Part of a small language model's weights.
Size: 10 layers, 2 heads of 128, MLP 704 SwiGLU, vocabulary 8192, 12.2M parameters.
Architecture: rotary positions, untied embeddings.
Training: a variant of Muon for these matrices, 307M tokens, 4677 steps.
MLP neurons of a small language model. Each row is named by its layer, matrix (down: output weights) and neuron, and shows model dimensions 48-111. Each number is 128 + 32 x the weight over its row's rms, rounded and kept within 0 to 255. A neuron's up and down rows have the sign that makes its largest values positive.
A block is one neuron, or neurons of one layer that tend to fire together. Before each block is what it responds to, as a language model described it from the Wikipedia text at the highest values.

Responds to: Section/paragraph boundaries
L2.down20 [ 96 114  97 159 171 124 161  50 138 119 142 110  70 118 131  95 130 119 116 117 144 103 181 201  89 116 129 102 145 196 170 165 183 110 164 129 166  99  78 104 161 125 113  92 158 120 188  87 149 142  92 115 130 171 128 129  64 105 124 145 139 112 163 113]
L2.down82 [148 103 146 121 166 181 131  97 126 170 101 140  88 142 124  78 136 115 155 126 103  62 172 116  73 139 137  78 124 181 106 107 152 130 154  48  84 134  75 109 152 152 158 105 116 123  98 147 176 124 130 136 122  98 110 116  91 126 147 147 191 158 189 197]
L2.down121 [108 150 169 114 184 124 105 122 101  81 101 108 139 147 139 157 171 115 141  53 112 114 177 146 139 132  97   0 173 145  81 164 121 152 115  82 136 192 162 109 115 124 116 106 193  88 150 134 133 106 112 143 134  98  96 120 147 111 134 165 115 165 141 160]
L2.down161 [ 99 147 133 141 145 112 107 125 160 127 120 159 106 127 109 147 175 144  72  97 109 104 118 189  91 149  91 136  99 174 178 119 175 133 118 171 138 199  85 119 151 118 104 156 109 122 138 104 132  73 110 161 136 168 193 106  87 160  96 137  97 122 136 128]
L2.down166 [120 136 168 150 141 119  53 119 149  95 156 142  83 133 197 146 149 147 132 105 122 122  78  88  86 140  82  63 111 110 127 217 111 217 132  98 155 125 112 111 172 131 133 147 139 109 128 172 115 110 145 168 130  89 147 155  83 146 133 181  94 138 106 101]
L2.down193 [145 145  94 139 167 144 137 177 151 168 102 113 173 136 113 136 140 125 127 180 123 119  88 108  80 159 173 169 126 162 134 126 208 184 137  55 130 131  86 191 145  97  84  82 120 134 207 108 122 129 171  97 103 117 129 119 163 134  87  72 124 121 148  98]
L2.down234 [ 91 159 104 148 148  72 194 143 141 173 192  82 119  67 116 158 125 144  80 116 125  67 112 123 167 118 108 210 118  88  80  99 123  70 147 119 110  16 100 183 125 139 115 176 119 133  96 144 109  97 136 152 144  95 134  95 132 162  90 122 112 164  95 138]
L2.down269 [188 151 156  71 129 220 150 127 155 132 105 165 113 108 142 132 160 197  85  84 133 166  51 123 106 108 136 156 122 134  92 127 165 136  98 118 123 180  94  92 120  98 103 135 175  53 130  84 144 122 145 146 185 168 134 125  99 109 132 144 141 131 103 148]
L2.down284 [170  88 138 145 172 158  54 177 101  93 127 149 111 131 178 124 100 121 203 134 123 136 109 131 134 188 111 153 114 180 135 104 122 157 104 144 127 146 124 125 106  89 159 117 189 107 120 171  92  90 104 136 174 138 144 154 123  89 177 162  44 103 131  69]
L2.down286 [155 133 135 108 122 183 111 124 141 198 107  86  92 117 104  86 200 119 145 129 136 143 152 102 115 140 140 158 148 123 124 168 132 154 131 151 111 142 128 179 130 137 107 142 141 157 131 166 155 129 206 104  42 113 138 152 127 158 117 127 150 123 128 141]
L2.down318 [130  95 147 111 197 122  95  92 119 137 106 100 129  69 160 131  87  73 144 168  87  91  46  65 153 147 162 100 184 172 171 120 136 135 109 108 150 130 134  64 112 143 125  79 119 117  83 116 119  58 162 122 120 139 126 141 120 114  74  85 149 118 159 120]
L2.down390 [100 121 137 161 103  46 142 156 176  81 114 161 134  99 153 111 139  91 123 169 139 126 108 205 160 128 168  73 109  34  81 178 133  70 103  75 104 126  76 208 114 123 129 179 144 130 145 120 160 102 154 116 145 153  92 128  55 181  72 138 138 133 139 110]
L2.down485 [121 114  96  99 150 120 118 133 166 136 107 122 104  89 126 167 158 162 140 132  98 158 121 144 109 142 153  82 182 162 117 101 121 128 108  93 118 127 130 128  90  89 118 139 167 128 153 141 111 175 142  80 159 153  60 147 154  65 120  48 129 122 138 137]
L2.down489 [159 175 107 163  98 103  99 105 155 186 109 163 161 109 147  89 178  82 172 123 130 138  99 179 146 110 146 100 152 107  92 138 138  54 146 153  73 175 126 172 127 127 126 151 123 114 164 171 103  90 150  75 130 140  93  94 150 106 145 156 145 150 166 108]
L2.down600 [114 122 127 124 125 175 142 150 130 158 159 148 132 164 114  95 143 106  77 108 158  73 189 177  78 132 119  19 104 118 112 116 147 168  70  73 187 119 111 188  87 146 143 131 136  94 134  72 102 145 153  90 131 128 137 105  93 147 142 156 118  99 153 170]
L2.down633 [147 138 142 146 132 147  93  97 176 134 126  92  99 186 139 120  96  98 121 141 109 138  90 144 102 108 101  74 142 133 131 137 123 168 157 100 137  97 109 159 111 120  70 138  92 150 108 207  94 140  93 146  59 115  98 127  87 177 165 132  98 141 137 128]

Responds to: Section and paragraph ends
L6.down139 [161  77 103 137 103 107 100  68 139 112  57 153 145  95 167 127 113 102 155  85  99 137  79  87  46 116 126 122 118 115  98 193 140  91  79 136 113  87 143 103 150 124  96 149  75 122  97 157 131 106 161 117 152 136 130 154 111 117 104  91 161 140  72 152]

Responds to: Word-internal hyphens and verb endings
L2.down52 [139 150  96 139 127 150 113 174 113 164 111 112 129 123 117 143 173 144 136 140 152 108 114 104  92 150 140 117 101 132 122 144 109  63  79 140 154 114 159 117 115  58  80  85 142 113 143 116 156 119 130 107 141 149 114 176 144  76 122 156 165 129  96  89]
L2.down83 [ 95 130 105 164  98 111 137 110 152 155 107 123 111 179 151  69  70 101 158 158 150  94 120  94  60 168  94 139 161 107 147  87 152  93 155 146 115 135 145 176 178 120 137 148 111 171  63 151 188 131 155 143 163 156 227 145  86 135 125  73  61 129 152 149]
L2.down115 [108 112  79 150 123 165 136 107 137  96 129 104 134 170 142 158 153 118 137  77 126 108 135 137 138  98 122 128 131 125 174 125 164 114 147 146 126 195  65 123 101 152 111 154 132 104 100 118 163 111  98 126 123 120 151 130 108 139  69 139 126 126 121 104]
L2.down253 [167 118  95 110 205 115  71 144 103 140 101 126 143 104 152 143 146 219  86 169 113 152 184 154 131 150 159 235 143 186  93 160 117 119 106  99 121 143 161 176 158 171 151 145 132 121 139  86 181  84 141 103 143 157 168 185  97 128  85 170 165 123 163 107]
L2.down271 [ 87 165  95 123 169 169 141 104 156 114  88  33  71  99 128 146 119  80 140 107 106 117 124  80 182 137 118  73 122 124 116 136 158 135  78 126  94 155 120 109 165 132  95 115 150 181  58 115 154 133 159 148 171 130 122 127 157 105  91 156 184 136 149 145]
L2.down344 [134 134  78 126  95  97  94 110 111 109 129 117 133 126 141 116 148 160  93 163 139  88 169 138 136 136 113 178 143 194 127 102 130 133 112 155  28 125 146  90 120  87 111  80 117 146 111  71 188 106  57 139 113 127  96 131 148 110 127 160 158 144 102 180]
L2.down354 [107  78 145 132 156 138 129 105 108  88  68 152 105 108 123  74 120 152 121  90  93 127  62 151 100 122 208 100 109  97 152 147 141 139 133 120 232 132 111 138 131 144  89 156  88 158 142 117 129 124 190  97 132 104  83 113 107 140 185 115 126  90 163  71]
L2.down393 [ 97  89 147 148 109 166 148 144 133  80 125 168 133 117 133 165 121 122  95 130 129  84 178 144 183 136 101  97 153 159  97 136 109 151 126 106 109  85 122 110 188 166  93  76 118 136 172  93 136  88  93  91 162 217 127 132 169 174 159 109 151 136 136 141]
L2.down406 [ 90  88 136  73 128  98 147 110 128 153 139  98 120 119 102  64 154 148 131 153 174 108 142 118  63 135 130 152 124 101 131 141 149 101 122 176 107 115 103 200 167 106  84 153 165 120 161 122 136 140 130  76  97 190 154 112  74 201  74 168 191  86  73 154]
L2.down516 [ 70  60 127 113 122 171 174 118 116 108 133  65 122 133 152 133 152  76 133 114  96  69 151  62 111 105  52  58 164 116 149 165 183  70  92 108 139 174 156 113 142 137 134 170 108  93  61 149 155 114 121 147 149 133 172 172 201 143 125 169 107 172 106 126]
L2.down563 [ 90 160 132 148  78 122 124 135 183 123 122 103  94 137 100 117  91  96  82 115 135  89 125 108 147 111 122   0  99 135 134 148 136 126 159 133 131  87 108 152 143  92 152 132 173 107 173 144 163 128 152 119 163  68 158 105  49  89 127 115 146 123 113 125]
L2.down614 [156  66 138  78 135 106 131 134 100  97 133 104  98 162 109  93 149 160 112 167 105 128 116 123 146 188 124 155 129 119  96 124 189 134 173  81 143 134  84  98 102 128 119  94  88 108 120 104 114 130 176  92 156 113 134 176 143 110  40  63  92 160 173 140]
L2.down624 [140 100 125 171 128 185 117 128 178 102 114  98 135 154  94  52 147 123 144 107 189 156 152 144 107 120 127   0 120 135 207 176 170 210 132  87 130 174 127 121 129 126 170 208 101 119 136 110 108 128 168 120 110 172 147 147 128  79 101 131 125 119 159 183]
L2.down646 [160  84 124 180 149 130 134 103  46  44  97  81 120  82 153 120  76 128 140 112 134 142 120 155 143 118 130  63  82 146 174 165  68 125  74  82 107 154  96 157  98 114 186 166 151 115 139 134 153  88 159 139 138 187 173 121 126 146  76 122 170 140 116 139]
L2.down682 [ 87  86  81 125 137 154 121 130 109 149  96  70 103 120 199  59 116 124  31  83 116 142 151  94 128 102  84 137 108 167 109 101 124 117 124 117 150 171 125 145 160 122  97 151 100 174 118 125 123  77 151 104 108 149 102 138 129 161 179 155 106  81 119 137]
L2.down692 [120 118 102 132  51 114 125 113  72  98 136 129 108  72 125  95 107  73  67 150 112 197 104 150 114 112  93 126  88  36 148 138 116 104 145 161 194 152 106 191  77 155 128 101 134 157 151 106 114 152 111 128 104  92 146 145 110 104  66 155 189 139 195 112]

Responds to: Table row endings
L6.down278 [136  43 141  99  89 180 108 155 164 153 102 162 143  99 198 197 149 162  99 124  99 121 177 106 189 164 136 143 182 150 145 117 104  98 152  98 149 209 200 103 137 121 107 118 207 212 114 118 164 103 121 153 142 125 101 158 137 128 156  80  53 121 102 146]

Responds to: Year decade digit
L3.down8 [132 126 103 200  99 107 121 136 135 161 127 197  86 117 176 143 145 156 125 131 105 143 207 113 126 147  74 141 144 142 140 147  49 143 102  82 197 121 138 160 114  57 135 124 137 121 136 175 156 141  80 157 168 155 112 169 102 112  91 158  89  89 177  98]
L3.down36 [126  88 122 165 124 157  88 146 147 159 120 101 142 138 100 117  97 153 140  55 120 105 143 172  76 128 145 181 149 181 142  88 121  98 145 102 110 157 114 154 145 109 123 140 126 183 149  95 179 117 149 120 125  93 140 122  91  57 166 100 161 115 134  53]
L3.down593 [126 125 107 184 151  98 126 127 126 111 140  90 148 223 110 148 166 159  82 129 193 153 138 135 125 103 153 193 135 156 153  87 166 131 122 123 129 105 118 120 104 128 107  93 137 130 132 162 157 152 166 101  61 163 106 167 116  95 106 149  83 144 151  37]
L3.down608 [173 161 138 139 135  67 146 105 157 121 118 118 104  77  79 142 137  82 144  97 120 145  93 110 118 163  95 180 138 103 102 125  99 160 116 149 158 196 123 146 143 113  95 175 152  96  99 139 224 113 163 126  85 154 169 127 124 120 222 119 112  71 142  76]

Responds to: Hyphen in compound names
L6.down286 [108 104 140 113 106 101  86 130  67 143 167 147 104 118  83 134 128  66 132  95 120 100 153  94 173 133 118 133 177 104 140 133 127  94 126 183  71 162 137 127 138 114  89  92 213 131 162  92 136 146  97  95 190 146 128 105 157 103  92 159 131  92 161 144]

Responds to: Mid-phrase connectors and fragments
L3.down214 [119 115 127 110 128 123 102 162 129 127  69 112 151 102 130 137 165 159 134  98 109 110 106 127 170 175 101 176 180 128  21 133 181 157 210 182 127 128 120  99 111 128 160 159 132 101 124 151 167 104 146 164 116 190 118 102 121  81 127 142  92 173 188  91]
L3.down326 [173 118 147  86 200 124  64 139 133 151 120 131  93 179 150  99 133 107 179 115 201 143 113 141 181  69 119 161  97 162 116 135  60 164 112 123 175  61 101 157 145  87 162 121 155 146 140  85 203 112 176 132 122  98  77 132  87 113  99 191 145  76 115 107]
L3.down342 [147 122 138 145 127  61 167 163 131 127 117 155  72 166  35 113 102 144 155  85 121 184 168  77 138  87 200 136 133 181 133 149 179  75 153 149 109 103 110 112 201 107 134 158 144 171 125  89 163 121 161 165 180  69 118 151 119 172  94 137 156 143 118 168]
L3.down589 [139 123 181 138 141 136 165 139 143 107 150 124 114 183  87  93 165  98 125 115 160 136 100 161 150 143 173  25 164 173 134 152 122  66 222 166 111 112 109 111  68 144 121 139 140 127 104 144 166 121 203 109 154 139 117  76 108 113 120 178  92  49 109  95]

Responds to: Abbreviation periods, word completions
L2.down8 [111 128 135 102  91 153 167 161 191 154 148 163  66 137 152 156 133 218 113 106 171 152 145 120 118 185 147 108 128 137 129 102 199 120 159 149  99  94 187  88 155 151  96 105 152 154 129  69  98 142  88  68 117 155 173 164  79 186 110  67  87 132 120 102]
L2.down21 [160 145 138 144 127 141 202 138 167 138  88  76 116 129 145 128 184  91 144  84 139 110 107 147  86 107 126 184  93 103 117 103 141 140 148 203 119 115 126 173 141 151  81 172  93 158 134 101 110 157 108 127  59 109 134 119 171 150 170 196 150 142 128 100]
L2.down113 [120  78 106 144 111 122 120 129 152 112 136 125 126  84 119 185 134 187 148 143 120  94 139 146 141 111 112 128  84  22  92 167 113 109  76 191 128 154 134 155  81  94  80  93 161  63 153  89  71 123 139 117  71 121  64  83 140  78 132 120 120 100  97 126]
L2.down144 [ 72  84 182 153 118 173 173 118 134 148 190 101  80  92 116 158 105 169 163  63 177 111 165 115  87  63  95 178 138 201 133 161 116 137 135 169 107  94 174 133 173  73 160 110  44 136 150 153 148 116 152 105 114 144 103  94 169 135 125 197 184 148 118 163]
L2.down203 [166 162 155 123 110 121 190 152 105 103 108 153 118 154 150 226 141 165 123 152 123 143 111 116 123 123 104  90  98 171 148 152  88  54 119 175 116 158 159 100 126 111 131 113 115 132 131 124 123  93 110 112 100 127 116 163 177 131  76 165 169 167 224 131]
L2.down296 [ 97 173 112 173 163 124 146  94 121  94 178 115 154 119 117 128 133 151 118 134  97 165 163  75 193 135 130  97  77 161 161 115 166 100 157  89 118 115 145  93 155 148 129 106 102 137  90 141 123 137 137 165 102 155 111  86 132 169 123 154 133  73 148 147]
L2.down305 [ 99 121 119 145 108 119 133 120  49 136 162 119 154 157 171 144 136 136 135 130 153  33 113 165 119 147 144  91 156 105 133 200 131 145 125  94 128 130 116 105 155 173 232 137 153 126  98 200 121  92 154 144 129 142 113 163 106 112 113 191 152 129 128 139]
L2.down415 [ 97  99  86 141 159 134 158  88 142 135 172 131 153 141 112 131  93 166 143 144 175 130 158 152 111  86 124  43 114 142 183 134 171  88 137 122 108 126 115 142  99 122 150 118 141 141 101 150 122  50 174  93 135  77 153 137 133  76 170 144 171 145 124  62]
L2.down434 [111 112 128 105 131 107 151 151 146  69 111 162 159  57  91 133 125 107 126 158  85  85 109 147 150 153 127 140  39 169  88 165 105 128 154  56  82 118 112 106 104 120 106 158 129 124 131 143 169  93 129  65 111 113 111 199 147 146 156 107 102 180 132 154]
L2.down439 [149 123 129  97 166 148 111 139 125 135 164 176 127 137  89  79 172 160 142  94 157 129 188 136 102 172 122  96 125  96 141 165 168 125 134 112 138  92 179 106  82 146 172  82 125  82 167 144 176 116 100  74 110 150 150 122 109  84  52 161 135 149 166  92]
L2.down530 [129  87 108 141 172  97 153 162  86 123 122 148 157 117 148 178 145  94  99 161 106 134 222 115 141  95  99 108  91 155  82  83 133 115  72  75 154 147 136 112 150 156 110 123 143 198 102 129 171 104 118 110  82 137 137 151 115  81 118  89 145 148 169 111]
L2.down533 [129 140  68 164 126 185 168 156  96 132  94 146 126  95 106 121 132 130 128 152 146 182 204 100 144 119  84 163 192 100 140  70 146 184 141  88 156 123 159 117 126 132 121 112  99 109  60 161 156 181 148 134 193 148 149  86 120 143 116 114 136  53 107 114]
L2.down587 [ 85  71 111 107 148 195 120 120 140 143 148 174 113  99 161 144 164  86  98  89 184 153 111 106  98 111  97 105  95 140  95 167 137 134  99  79 133 155 164  94 125  70 147 107 192  97 121  55  93 196 179 133 145 143 185  78 120 101  84 157 140 115 108 114]
L2.down591 [138 161 152 119 175 122 169 104 123 135 150 133 132 140 154 110 118 113 118 194 144 143 138 103  81 136 147 115  90 121 133 165  93 115 125 112 101  88  61 116  41 136 130  74 121 123  94  82 100 167  54  99 170  86 194 124  95 104 105 145  72 148 161 143]
L2.down592 [137 124 122 160 180 129 140 116 101 106 167 162 106 127 120 145  83 174  82 118 126  76 146 123 144  67 121  83 151  59  70 136 153  60 113 119 159  92 112 127 120 121 196 113 128 128  97 120 103  65 119 152 148 166 176 148 121 149 139 167 163 120 170 213]
L2.down613 [147 137 137 150 121 118  70  57  81 135 114 106 139 114  44 107 193 150 117 139 172 124 124  37 114 110 160 142 142 169 116  78 134 191 144 139 127 147 136 125 104  85 113 142 114 128  82 115  89  89 127 139 108 178 119 112 139 171  94 169  63 198 129 120]

Responds to: Clause-introducing verbs
L3.down42 [178 129 144 152  81 122 145 121  94 128 200 108 116 155 111 115 106  95 131 106 163 124 172 139  96 130 173  21  92 158 152 116 183  89 120 129 137 157 163 151 156 103  98 123 107 170 114 141 111 105 145 147 151 143 145 117 121 124 134 115 133  66  56 156]
L3.down158 [159 109  84 143 170 124 130 181 125 158 110 124 150 171 122  96 121 131 128 129 145 105 109 119 119 164 131  97 108  95 120 137 136 117  58  87 135 114  82  58 132 113 114  89 142 135 156 132  75 131 196 149  83 115 151  95  76 122 117 103 125 152 155 180]
L3.down183 [122 195 157 143 176 100 102 162 126  95 176 109 150 114 141 119  92 149 162 113 102 167 127 129 158 156 128  19 135  77 102 132 113 143 158 172 101 176 183 141  72 130 175 105 180 134 106 130 115 128 117 116 126 112 182  66 133 197 123 138 101 134 137  86]
L3.down560 [129 160 146 173  48 183 125 135 124  97 161 111 158 128 147  63 136 112  52 148 172 111  80 105 126  86 135 121 144 105 136 154 140  87  78  96 196  76 155 125  99 113 125 152  77  99 165 103  65  97 136  47  92 123 132  84  77 116  97 154  95  91 176 139]

Responds to: Table cell separators
L2.down53 [122 116 138 103 165 156 110  98 193 150  87 128 174 118  85  73 162 130 206 126 144 103 121 152  83 149  67 118 176 152 126 110  99  97 166 161 100 123 110 150  98 122 101 116 123 169  36 113 158 130 129 140 115 152 121 107 141 184  65 122 111 205 143 184]
L2.down105 [101 130 183 108 137 145 101 106 167  85  62 122 120  95  97 152 131  96 146 137 108 137 151 122 122  86 110 120  96 127 123  98 172 144 154 114 140 144  78  88 135  89  87 128 160 145 175  97 153 198 116 114 140 150 105 136 120 107 106 169 152 160 128 135]
L2.down128 [ 92 140 125 193 179 114 131 183 147 136  94 111 106 161 115 107 202 148 186  89 103 169 129 140 175  55  91 113  96 121  69 136 109 129 105  96 135 203 160 108 167 136 165  87 135  61 143 155 157 135 141 165  62 147 145 128 171 183 157 122 101 188 159  60]
L2.down156 [126 145  80 183 148  90 131 142  88 163 117 130  61  82 149 160  62 176 126  85 138 189  82  86 158  91 157 217 150  81  65 158 155  96 127 162 161 127 168 153 134 109  68 119  75 122  94 150 121 148 137 117 106 144 132 134 139 105 116 127 159 119 100  57]
L2.down176 [146 121 124  91 202 169 141 169  92 143 109 111  90 104 131 120 107  93  81  87 109 124  91 166 138 103 147  61 121 103 149 150 110 118 104 142  59 108  73 166 167  74 123  93 103  97 141  94 147 100 171 120 137  84 126 162 120 189 125 180 120  92 128  93]
L2.down223 [171 128  99 135 111 137  62 102 113  95  94 164  83 127 124  86 111 150 156 134  80 145 113  76 118 140 127 160 139  96 105 114  50 139 105 109 141 154 155 151 146  78 156 125 122 141 109 136 149 110  88 136 113 115 152  81 196 161 137 174 172 114 194  57]
L2.down276 [112 148 154 105  85 170 126  96 138 128 122  91 106 137 167  95  85 143 159 140  87  90 115 114  75 114 142 168 108  94 139 109  45 179  57 105 100 119 138 143 172 196 102 113 146 176 132 153 162 139  94 125 117 113 133  72 137 147 118 130 115 147  78 117]
L2.down298 [ 78  73 153 151 146 127 127 163 112 124 164 158 104 123 178 141 150 124 136 174 155 125  96 126 175  96  90  69 129 137 113 121 132 119 155 164  97 180 120 162 120 120 168 121 102 114 115 161 113 127 143 107 176 114  96 118 119 133 147 194 160 149 103 157]
L2.down324 [ 84 109 160  60 162 144  98 128 148 131  89 150 113 125 106  70 129 193 177 135 161  90 147 141 129 139 167  95  72 168  74  95  85 148 180 109 138  63 128 150 134 135 122 159 137 149 110 120 135 132 120 130 159 176 124 175  72 112 158 120 104 104 106  90]
L2.down348 [115 117 112  54 165 165 174 117 154 120 169  95 149 114 189 112 121 147 164  92 104 126 153  98  65 134 136 151 156 130 146  87 122 150 111 116 123 110 114 173 143 161 125 141 200 120 153 156 100 134  55 111  88 188 152 124 122 138  92 117  91 151 136  82]
L2.down363 [142 100 127 108 121 157 133  94 112  78 112 104 148 135 144 150 143  56 102 123 105 121 193 108  93 162 168 198 131 115 162 109 104 105 106 128 164 118 159 145  95 147  33 156 126  79 154  89 162 180  71 145 169 151 124  88 127 142 161 140  95 113 121  62]
L2.down438 [138 132 101 172 127 209 115  97  72 102 126 114 143 158 115  51 130 211 111 152 124  78 100 161 168 132 154 187 140 109 103 157 187  99 138 118 163 162 124  77 103 118 119 154 136 168 133 168 102 144 122 129 127 171 134  66 139 196 123 154  99 141 126 115]
L2.down451 [134 119 126 190 116 202 116  63 138 116 128  78 122 127 159 140 103 107  88 155 140 138  72 128 146 145 119 109 139  92 143 107 122 117 120 134 160 106 149 131 201 117 154  95  82 119  95 141 134 131 124 152  59 114 135  70 114 170 110 117 168 163 136 125]
L2.down519 [121 124 162 145 185 124  74 132 167  90 109 146  80 122 175 121 163 167 171 102 138  96 215 133  53 106  96 193 127 157  86  83 131 144 142  85 133  92 138 106 142 157 156 140 127 121 146  88 133 143 102  60  44 137 154 179 132 167  97 203 117 100 149 115]
L2.down593 [182 125 142 128 144 124 141  95 125 105 113  50 116  76 136 139 118 123 132 107 158  90 127 112  95 153 129 139 134 194 141 139  95 132 112  65 103 163  87 116  87 180 109 169 146 108 148 128 197 200 160 143  82 141 163 118 121 135 150 147 181 122 144  88]
L2.down655 [100  95  98 140 152 126 152 132 150 178 115 101 159 163 129  84 161 126 155 162 145 103 126 102  59 118  59 242 142 203 142 145 225 105 142 143  96 167 106 143 144 135 195  77  82 145 155 107 209 153 102 112 165 153 125  86 144 104 145 115 135 178 132 172]

Responds to: Mid-word continuation pieces
L6.down71 [141  87  58 215 111  87 121 113 153 107 205 127 193 132  95 123 124 135 143 118 161 105  95  95 135 130 121 143 157 152 132 161  96 152 141 105 161 111 112  69  81  67 154 119  42 111 179 141 179 120 121  59 125 103 111 125  73  93 153 131 102 178 135  31]